Weights of a small transformer language model.
Size: 13 layers, width 384, MLP 1152 GELU, vocabulary 4096, 22.4M parameters.
Architecture: LayerNorm before each block, rotary positions, biases, untied embeddings, attention and MLP in parallel.
MLP neurons of a small language model. Each row is named by its layer, matrix (up: input weights) and neuron, and shows model dimensions 32-287. Each number is 500 + 40 x the weight over its row's rms, rounded and kept within 0 to 999. Numbers have three digits each.
After each neuron's rows, "fires after" lists the tokens most often just before its 100 highest values on Wikipedia text that the model never trained on.

L2.up801:503499470576549498477566433577534433486514492462519488488424390487509487481440523453551477484584513494507500491473509500469532546473513588451446510507491526478609482485548479479477527417469515457486479523472517542552465471539505473486423493483433461480510487467516503569532452534464454518525574537497483516575498492541496557477407481499544468564569453474505525460553478430501531522530449536483513481539504467395488533441462483500429544513490511540499505489552562522493481556566467520444413515563481507509501502553492432436532523528575492493472467495465500466529491497460602506494560513448483505462485620515488509479503554505452516452499453520531518495475540517455499445518525520471562481487477514482512445528481520636461527516497527498443501498472474375500495565465506
fires after: "2", " was", " dec", " he was", " served", "- In"

L4.up1046:494563476515539561523465507363577565477466531578425591493495522463538514499432536496496477480467456486406503503499444514488436440524510510455520479539571527471513463496507521476456458497541512456413485554568485532493513501506568510526416501561471497496465476549472519495495518473423532466499521452441495462532504491568515532485490529468473538507484518450438492505479565488489519486424496538520562524567428514463537496501504509485479461519524509474539581523473459525529560524533520502476456520488541471526488484538537580490504489555377486490505551522432552534545504472530557499481514562531532450421543487547527401490465489439494456540468483518477454479488487564471543542508509507539473487548510479532492475468510469493543445503472529480484526498518519556469483511461567
fires after: " M", " m", "am", ", M", " dep", "il"

L2.up96:458518502435517523548495484462557596436528524564522519511485491567509396537500441507510495568519482463532434468502514432469543433511541447522497557528512559449559524471483554546520561482510597524482567515460507565532491524531453479527461519558462488453513465492522477479444517440561507454484441571470504519429458448620473466580518491546537497527507467491457486496510472568477435540523498509543475481532539488423458494472453522451497580515521464429481478488489533492481431506463472488591528480536428460478508490506532545506478518459477558543573489491468512496501509572509523460469451511539533515525544533447459484505577470514435509563528463494512442487484453543505455494480459478571518505477527470519492505555461494415498496520442460453460548418542493510451588468508497
fires after: "S", "I", "E", " te", "O", "H"

L5.up860:501431512494475479525464504445487510548549437515485445545458439470481395583434486540487556581474468468502505465532489481513512508509526539535526467495497539522527467536541536485487538499549540540555526459419499515518525466579544506568529505396513594470504480505521492539503472451539574485401491533499467534509479529484441532488469457507455442469515477458511491509544545488594498525463527491510400489538474504494547549496554410488461440486503565467525399498531449414431463472484559450471542545534523503489481467501538523520519494482531503534473526521496591520492511527563545522472508495548555464486413472474566496509483503492481505454455485531518578547523506529536478487518521530521470536463453519524528480533577507517563548518503530451516427523520494477509392477534561
fires after: " h", " ", " occ", " on", " or", " No."

L5.up399:526579510554478587590558492533495534483506491541446471435497483513493506476475471548501570511452610415518524499528473497396530447497482490520543456479516530496504529517502519536513569542489503478466444458487519492469462375588469562465484478437466533473458531561542557485441545499555451406523532539460523520470480538469446515538489504412454522493579538525470542458525548483424479524471405507554473485458521498496447428489518434496530499493522457408515495508452552535485498440489571523534525489509518485430543496501512459502569515478466512491521532494475554481539430515558532479521511526491505462549483467528574567468540462481530471506553446558504537596499490489546464523500502515412471515531465561463502550498522441451509487449492524451475565505496572553473420530542532
fires after: " to", " would", "s to", " not"

L2.up598:449512532394518519502542457489363548512505539460465490470535547589547464499449496506483460550594550457498555506480569513494533481450511557461483521478486490534479465512509437577453502543489507483525524543559505527500437585513500461523461481513471480528489523506461540521535486506505527555460495526487520558535476531536514463525471468491477544494464496583471544477486570477578467522502493570525537459501545483472564497444482507492565497496444549522512525470516528496499435455536502512553518460468459515470486464545481564506501520574475418527499485559437483522488482549526513570469442513531535527547432515523518523490569556529478543446539461460444572486492505556483571450452459475436505464480473445515552474445470525439443469429423598529430511495432476472471476558507478
fires after: "| ", " In ", " gr", "In ", " ("

L4.up938:443573428492527474509507473464480502489456528511566430484589512461543448514428539434523550516526417430419549469521488537501472511409512537518497465486528453560486501488457575501482541538483500493544475522471541495510478532455456488412510492518507475485501466544546487519461492492549547501457533523451496483504562525510545498534566488529511517454546471507544535492452505473520434556525561577544475473520451416474494524474574529536519477484494533442454545492442450455541550540502513531497463479574446513516505558504468523469466528508441513528549519558460504479548502491469465486461411494562504546463558565577541480473512455499460517512486538486585487457472563525540450431536579461567455564571468457516580555477470570493466521530468512438528526508492449463497486547497429
fires after: " d", " D", " pro", " she", " dep", ", D"

L4.up814:547508452476502470472445501473503568497471607555465518522508493501478521534547477550520558500513505466459442545488500503472434428507463571472477537597533548491529536527577542538433513491538495506536428470485520529484477483438482526498520481553473486509578447543426522464495530523415466476508501531513567527566511508517541514468514477542467628528457457490540494502484532509522559482481431486454476526535553495479478464465476530518534528458548444465546471470470483491481450534535481462540525477574491521541507489466471405459486457463426467496542507583493488540564523572474513555508466506449459481459549526504458462477478488494434516571495489501512521613505495459498492488474503492509573433462555441514441462427544521403478551447457532471527493531503509544470544488487527
fires after: "ell", "it", "an", " Be", "ain"

L2.up1029:475551526458511459546516487486480485524460481428461477536497509608589556438501497540517503542490528513569519555397473462572515475478449527533510474558530517526521435467497524528556494524489565512426497510528546512473563466435525499412419491509586501522515556448501509533522500457429528519567460511417477529500472508520480461459527558495473504478557510466489472474448445572506540509499444499526469461483414515519481558520573518451510521465522433467423548533463543520456506512454472542495465504489468525468452523469542454512514590442527517554564494500481508563559458445500496525510514553423526399488466430480467458434446508504464556526478495459503569522488546542470534519500460495566463391506519540441521489538518520411479448506497522546525535540448428518449476492522475
fires after: "1", "ab", "uf", "ib", " U", " Em"